config = dict(
    num_hidden_layers=15,
    hidden_size=384,
    num_attention_heads=6,
    num_key_value_heads=6,
    head_dim=64,
    intermediate_size=1536,
    vocab_size=4096,
    hidden_act='relu',
    norm='rmsnorm',
    norm_place='pre',
    norm_eps=1e-05,
    positions='learned',
    qk_norm=True,
    attn_scale=0.167,
    bias='all',
    tie_word_embeddings=True,
    parallel_block=False,
    init='trunc',
    init_std_qkv=0.0263,
    init_std_o=0.0263,
    init_std_up=0.0263,
    init_std_down=0.0263,
    optimizer='adamw',
    learning_rate=0.00228,
    beta1=0.9,
    beta2=0.98,
    weight_decay=0.3,
    lr_head=0.00873,
    max_grad_norm=1.0,
    warmup_steps=301,
    schedule='wsd',
    decay_fraction=0.94,
    decay_shape='linear',
    final_lr_fraction=0.0,
    batch_tokens=131072,
    max_seq_len=256,
    doc_mask=True,
    z_loss=0.0001,
    train_tokens=574100000,
    max_steps=4381,
    dataset='wikipedia_en',
)
MLP neurons of a small language model. Each row is named by its layer, matrix (up: input weights) and neuron, and shows model dimensions 192-319. Each number is 500 + 50 x the weight over its row's rms, rounded and kept within 0 to 999. Numbers have three digits each.
After each neuron's rows, "fires on" lists the tokens most often at its 100 highest values on Wikipedia text that the model never trained on; "fires after" lists the tokens most often just before its 100 highest values on Wikipedia text that the model never trained on. A number after a token or word is its count.

L8.up57:563512467506445491492386498521537462407458439489446425500492473512499540449545542518422549437440578554518510512482472550484555616602433556513534419445459518485515489338525504518487504497475514440563520569478542505497602547541465520487532469527602553529517498530479549528496489510439501452473442539486523395580392621463459500449566445446498530555501443502549504506453424512499498598492
fires on: "ia" 13, "ab" 11, "ar" 10, "ag" 10, "á" 7
fires after: " J" 23, " N" 21, " L" 7, " Q" 4, " Z" 4, "iz" 4

L11.up443:551512453406555500437393568517469486426481524510483545539449518551461432493500471442435446541518463596575398502486478444463498485469531363442438490527484526426521465409528575545479555533484546501482585436418487512411491579443477544485513509400568546494578460475478516470609462440360419461564477510474611470521542513552619448466513605510512511437458443494531584504472372406465541577498
fires on: "20" 41, "19" 12, " " 7, " Gr" 5, "18" 4
fires after: " " 35, "-" 16, "–" 11, "\n" 4, " (" 4, " |" 4

L4.up584:509445467454515531465512503513558489500466498506579450536475506461524519534520551457577544587550472540511485485553499509458499429592493493478353439539434520515464509455456537432512512481482632554447595577475535511592484516500540434516553488361524511422532575492447455476545483499564536451491516491435512495476469471595410523523555575487456515476543516603533491584569488512500584451536
fires on: "u" 17, "ad" 10, "ud" 10, " del" 7, "r" 7, "ess" 6
fires after: " S" 21, " s" 15, " m" 9, "-" 6, "-A" 6, "S" 5

L4.up864:478432566525445526431502534441456497503550472561602561467497461541497516498403526431487455432596470492484494439409580476562449547577485543475382571567447546499467437411528399413529507515430529365539492576536431531431576623494468490539480549516554548439570369541450563483491442542465499453480546526499453521498479582441466441549518508464520432529496461450538522464466383464485493546503
fires on: "ot" 25, "it" 13, "an" 9, "et" 8, "at" 7, "os" 7
fires after: " K" 18, "i" 14, " k" 10, " Iv" 8

L4.up609:471460500467496517531476449515517470482441411506493496492553481503506513460554585455490596506509537594478508509488487548527501562526492502415408479446475509400483466486305474477488560485559564487479529548471544514455503517479479410540465478464442580463635482564581567437453540548544529458588490499487563487506516520490487525466613424447454480487428486501447512478525470496565490448434
fires on: " a" 57, " the" 23, ":" 13
fires after: " at" 23, " with" 17, " in" 14, " At" 8, " for" 5, " In" 4

L4.up1462:472571500478506451478561473445529531480506517578503569561601551474497501411525540462484528481513446588516523472464504468380569505442506498494465658450480503521552499487520400508490523516454570471564556560529591560460555567394448454580552485394494482483523448600541546545548431459527522485572526481472556527470446571523524542525554523613504420434444549464491527490458510535456500429533
fires on: " " 29, " ex" 9, " cons" 6, " dif" 4, "as" 4
fires after: " was" 18, ";" 18, " is" 10, " |" 9, " the" 4, " occ" 4

L4.up705:557497463425453472518490538551471439477416496415562453522530482530463499480531470520609527513549468539595535431464446437555520500565483445479519439450488593531429505566427453468407501402491454520538585498542516459519478551504449581513540466390496569416593455534460528470513429578576490446503490491456450571513420457443454531451482480488518446476523471539529559491610539494481549466549
fires on: " |\n" 41, "ow" 7, "u" 6, " do" 5, "il" 5
fires after: " " 41, " F" 9, "f" 7, " S" 6, " f" 5

L4.up960:522588446436353447537436461454524506478468472465470422539529458468523572536413522514444484467495569471466514504461496520497515488526513512513549598500510499494507445458470470482520599531425518423495454490496487473508485494479569557434596537576517591468429478539594497439417517483469592475455415467461488567469553502508437434421465497487398578567570502606512501447526455441479461598486
fires on: "4" 17, "2" 13, "8" 11, "3" 8, "5" 7, "1" 5
fires after: "." 46, " h" 6

L11.up668:483478363433502500517502496496564465474416543558539472437517505520457485478505551511477498510517504534445440484436429473488559531504428523407536571527555441494582457457499484531546582477513522490479503541603549485499519570497437426542519440558449568411555422518567505554549436512503578465629530507522577510454499373500529471549573475484519547470479530480476489519498523512435519570505
fires on: " " 34, " —" 13, ":" 10, "°" 9, " –" 8
fires after: " |" 65

L4.up449:568527464470468460413467549516524424474485427521480424537466473493518519458545555478629471567471574460512487438437462511501490506473515452492415441554516472599472541529540423483517522546414554521457464568545457559532513520557550510574509447445626500421473442553543535499510436438457486451592471429469490542407471478375467611484520489568450519472540493430458515536444524509489523498438
fires on: "im" 19, "ack" 18, "ep" 10, "ang" 8, "um" 7
fires after: " L" 30, " de" 11, " D" 10, " l" 9

L11.up845:557399480559468457529532539580441540524589475470432494457563439462587504450480553501441526560417473517511421545437533453416483573572512587433533483478517553437493468474620540519506495467426539504480506558518553557574528458476508466598511460544504522440377509507570402531557472531464446431646512470443631465435484572614485514511505559509528471499515468532539422530514521551442406452523
fires on: " " 69, " l" 6, " cl" 5
fires after: " |" 70, " his" 4

L10.up1273:451468520476516528501584411513461454573485519495412498560537443475454479562459474479512546495500582493466487496586421493479499521478615419489487562497494585491500442494580465505563532515465427484494490676568505452475511495473484425557451428497486596546471451527467571588515456529502498476492515529470513497493436556465487487489566470447518452456525453525431441527411500523519529544485
fires on: " N" 48, " T" 46, " n" 5
fires after: " |" 29, "-" 9, ":" 8, " -" 5, "." 5, "," 4

L4.up1436:503482420373502409502509431483523537470424497549487439445588496439460514570501482489472544469454558514471467439480578569570578529441471483492518512461525524537552453459542468482477498445459559489544446447473500487507574561532515527452543511473516554315418466641518461499480433497515581464498460506415589568525457457431434419438445538497527523474508546465404549491511545563464537569541
fires on: "ur" 22, "il" 10, "ri" 9, "el" 6, " power" 6
fires after: " f" 17, "p" 14, " F" 13, "f" 12, " dep" 5, " Pr" 4

L4.up732:498547462503459499532481500470520499534421412542475403497537457465440527520517499463516472551547452518516459513466495600524539455549552465421480606471402500532484484454430496539566472526560484500567556558546524523414552565542555472532383427542518572573413471585565494461602417528554456460501516532496459447432484457572556401481531581546500559530466484521457506453413534512482424483572
fires on: " In" 60, " Pro" 15, "In" 14, " F" 4
fires after: "." 16, "," 14, "-" 9, " and" 7, " \"" 4

L4.up887:555482450411535524554479499502475410533437413555447391451488518449430541528394527489510517533489535519476369549483502495569530520479474435462478488543501583454477514465560432531516537524450471456451527494447462409516521528526478355538433461437486513465561438558580501619539518499495550442459522539388565486489432512510468433526528480512478527440528570514490498523473485543519657527571
fires on: " the" 25, " their" 24, " her" 8, " to" 7, " |" 7, " his" 5
fires after: " at" 17, " during" 8, " due" 7, " b" 7, " for" 7, " to" 6

L4.up1516:569450445480492576500436490485467472512498386388545475541541531494543494480431518538511517493431519537543444517493540504449470442479519532480562511460535513487570486508521380569521514438448532458502579449576492513463534549521496487602498520542499521538432429607408499592529498449513540444546468460483408420483474488477477485547598499521480557376479520512511505422554463542489539455519
fires on: ":" 19, "en" 19, "al" 6, " song" 6, "ud" 6
fires after: " R" 33, " sc" 10, " r" 7

L4.up1252:523569492488516460509391605544568564458390538484458384521526484439479516532484544419472593475452508499498491494585446531404549420479473505505488521454483571577428491487516579537520538511444599518519457448453470438556476510471410399543573540453467525482445490540491550448632427620460520473556438473470557568475454602545427456469476535526418552505502533527445567543617465514483524545488
fires on: "ch" 33, "e" 11, "." 10, "ce" 7, "h" 4
fires after: " St" 26, " ar" 9, "er" 6, " Br" 6, "en" 6

L4.up335:442651495505361537509469520516590494537504530498525531623558487426553590479506491459520480392480498514537520532471568504584566554464483621495524528471535509460471522420481523523477504460496476500502486514525558494523520589503455480509450449518519471467463463479507545572487509492478530453491464508460426550527350429481437480494490530541463444483370454546613555433527462498521529563525
fires on: "at" 27, "al" 11, "all" 11, "ad" 9, "ating" 9, "ate" 8
fires after: " r" 22, " R" 16, " Q" 9, " K" 8, " An" 5, " t" 5

L4.up446:467568477445518459477486536463597396542469429496479515498462566461507531453453577489488549445525560477513507388538495561451433443512479514510406536419487512483400424449455484521498514598401475360534455445515507568528614464484508543560488454490512467443495519495465483478496551465462504441479575594416511545489518490586463456528576512418423481439439432582556471424546564403507472496508
fires on: " but" 21, " However" 15, " while" 11, "ating" 6, " While" 6, " which" 6
fires after: "," 44, "." 20, " there" 4, " Al" 4

L10.up232:463502435520535458476504594413501437474493408585555622419477474470463507561514542392555537489501518558446538504460414473466450602435407579507479487452553524511595501508507537536576490531478527512485501553496531573554537445474521424545565512406495489497475452468520436512464474547389394466543539538493464496456610617495617501504501460468519567470476468479453477490399500490386539566566
fires on: " " 53, " was" 13, " is" 11, "," 6, "P" 4, ";" 4
fires after: " |" 43, " It" 10, "," 8, "+" 4

L4.up877:488470481494503474502477471407451602432422511514560522489560467545512530497510468412443618580486500451498409512511588583516433513444534404417482511529457504433496460486373566529470510432432412543566592476543564531539490582516477508489492535428560565502491539498570499384515486549586499465446474473481541411476440510510430504462468486541496562466582467474474533588430464494479595506527
fires on: " " 33, "on" 12, "er" 9, "a" 9, " cons" 9
fires after: "|" 30, "C" 16, "c" 7, " C" 7, "E" 6, " F" 5

L8.up544:476537443424438587429483446481471482436477495531409480498511585427403466433511604519470481520483438477500504516501584504528634474534418463532388432451432611583474529425409531529477583483542551374500514560557483448489508425551526489484493474473453517466548514501512490446569454515383438473499537558472444466453490470607505494531489450553406514391452452484555485454494440544482509550581
fires on: "In" 27, "20" 25, " In" 16, " " 9, "19" 9, " However" 4
fires after: " " 32, ".\n\n" 17, "." 17, "," 7

L4.up756:487426461426483547498539472490516494546467486524533479469469546442477536452491499444452505508416497464549467458420453490570515455354466457447424524516455537452516488524439501515505572421377515474453387553498467472540490540456566469537551546491490492365615482543456461452542482507466425443433430491478593525397373555430439477535532497426476482451401576472449513458444486517532455543504
fires on: "ut" 24, "or" 11, "ol" 8, "at" 6, " that" 5, "h" 5
fires after: "p" 12, "C" 12, " c" 8, "H" 8, " n" 6, " H" 5

L8.up154:439557476532508516530474533450510456456516498530435561481504492550486564555490489442519483437416536472545480512518566558538556492337491573426484491511525587503511471499497495573523527546468484480515475516542575491525497466442538458460427540428448521469505442503545548423577416529558443451470592400463528408508430488569561493495570441488474478476434486470481519475490565484472517454575
fires on: "19" 49, " cons" 16, "ff" 4
fires after: " " 44, " (" 17, " and" 5, "ri" 4

L4.up591:486541559445435521521511485436532615546429504457410533474515538383463516425422475370473487504580528435487450476469462456502496472488472475493407491565433577545499468555459467548418494556473515515532438574509483460492471483566513443507611459504514564427548522493449520501499596500524448462487566459452474578495501543437528418506545487453474596484472491555565511528591506515574494570412
fires on: "at" 12, "is" 12, "ad" 10, "ing" 10, "ib" 8, "in" 7
fires after: " B" 21, "h" 18, " b" 8, " H" 5

L4.up266:492562495511489536487491458427563519611538538454500525456490511518494538479409553458442547370356540536500536428492455545555522523470478522403552502514395480500530495521497595546436521509492473476595474467482471456547533563488509514460529565482447576433426446471493589452512550495439528457538417548461586385493480546523424502513518495499510574550414543438481529467414487514531428494503
fires on: "an" 16, "ach" 12, "ak" 12, "ah" 10, " of" 8, "ar" 7
fires after: " v" 16, "ł" 12, "l" 7, " Y" 6, " J" 6, " board" 5

L4.up974:559513420482423502482375566512516462566409504501502517517509525522536499485424514498417513507556507461514419473425490476477516472471463486493541562439461539579522493566487515502463553532457552439522498536508456468511568451526391489429505408521540574536473441539438545444545537541495535472546435558458450561491511489445462510482497550491470485514504585535425524374525437508436517468553
fires on: " It" 21, "ing" 17, "1" 10, "5" 6
fires after: "." 43, " l" 6, "fl" 4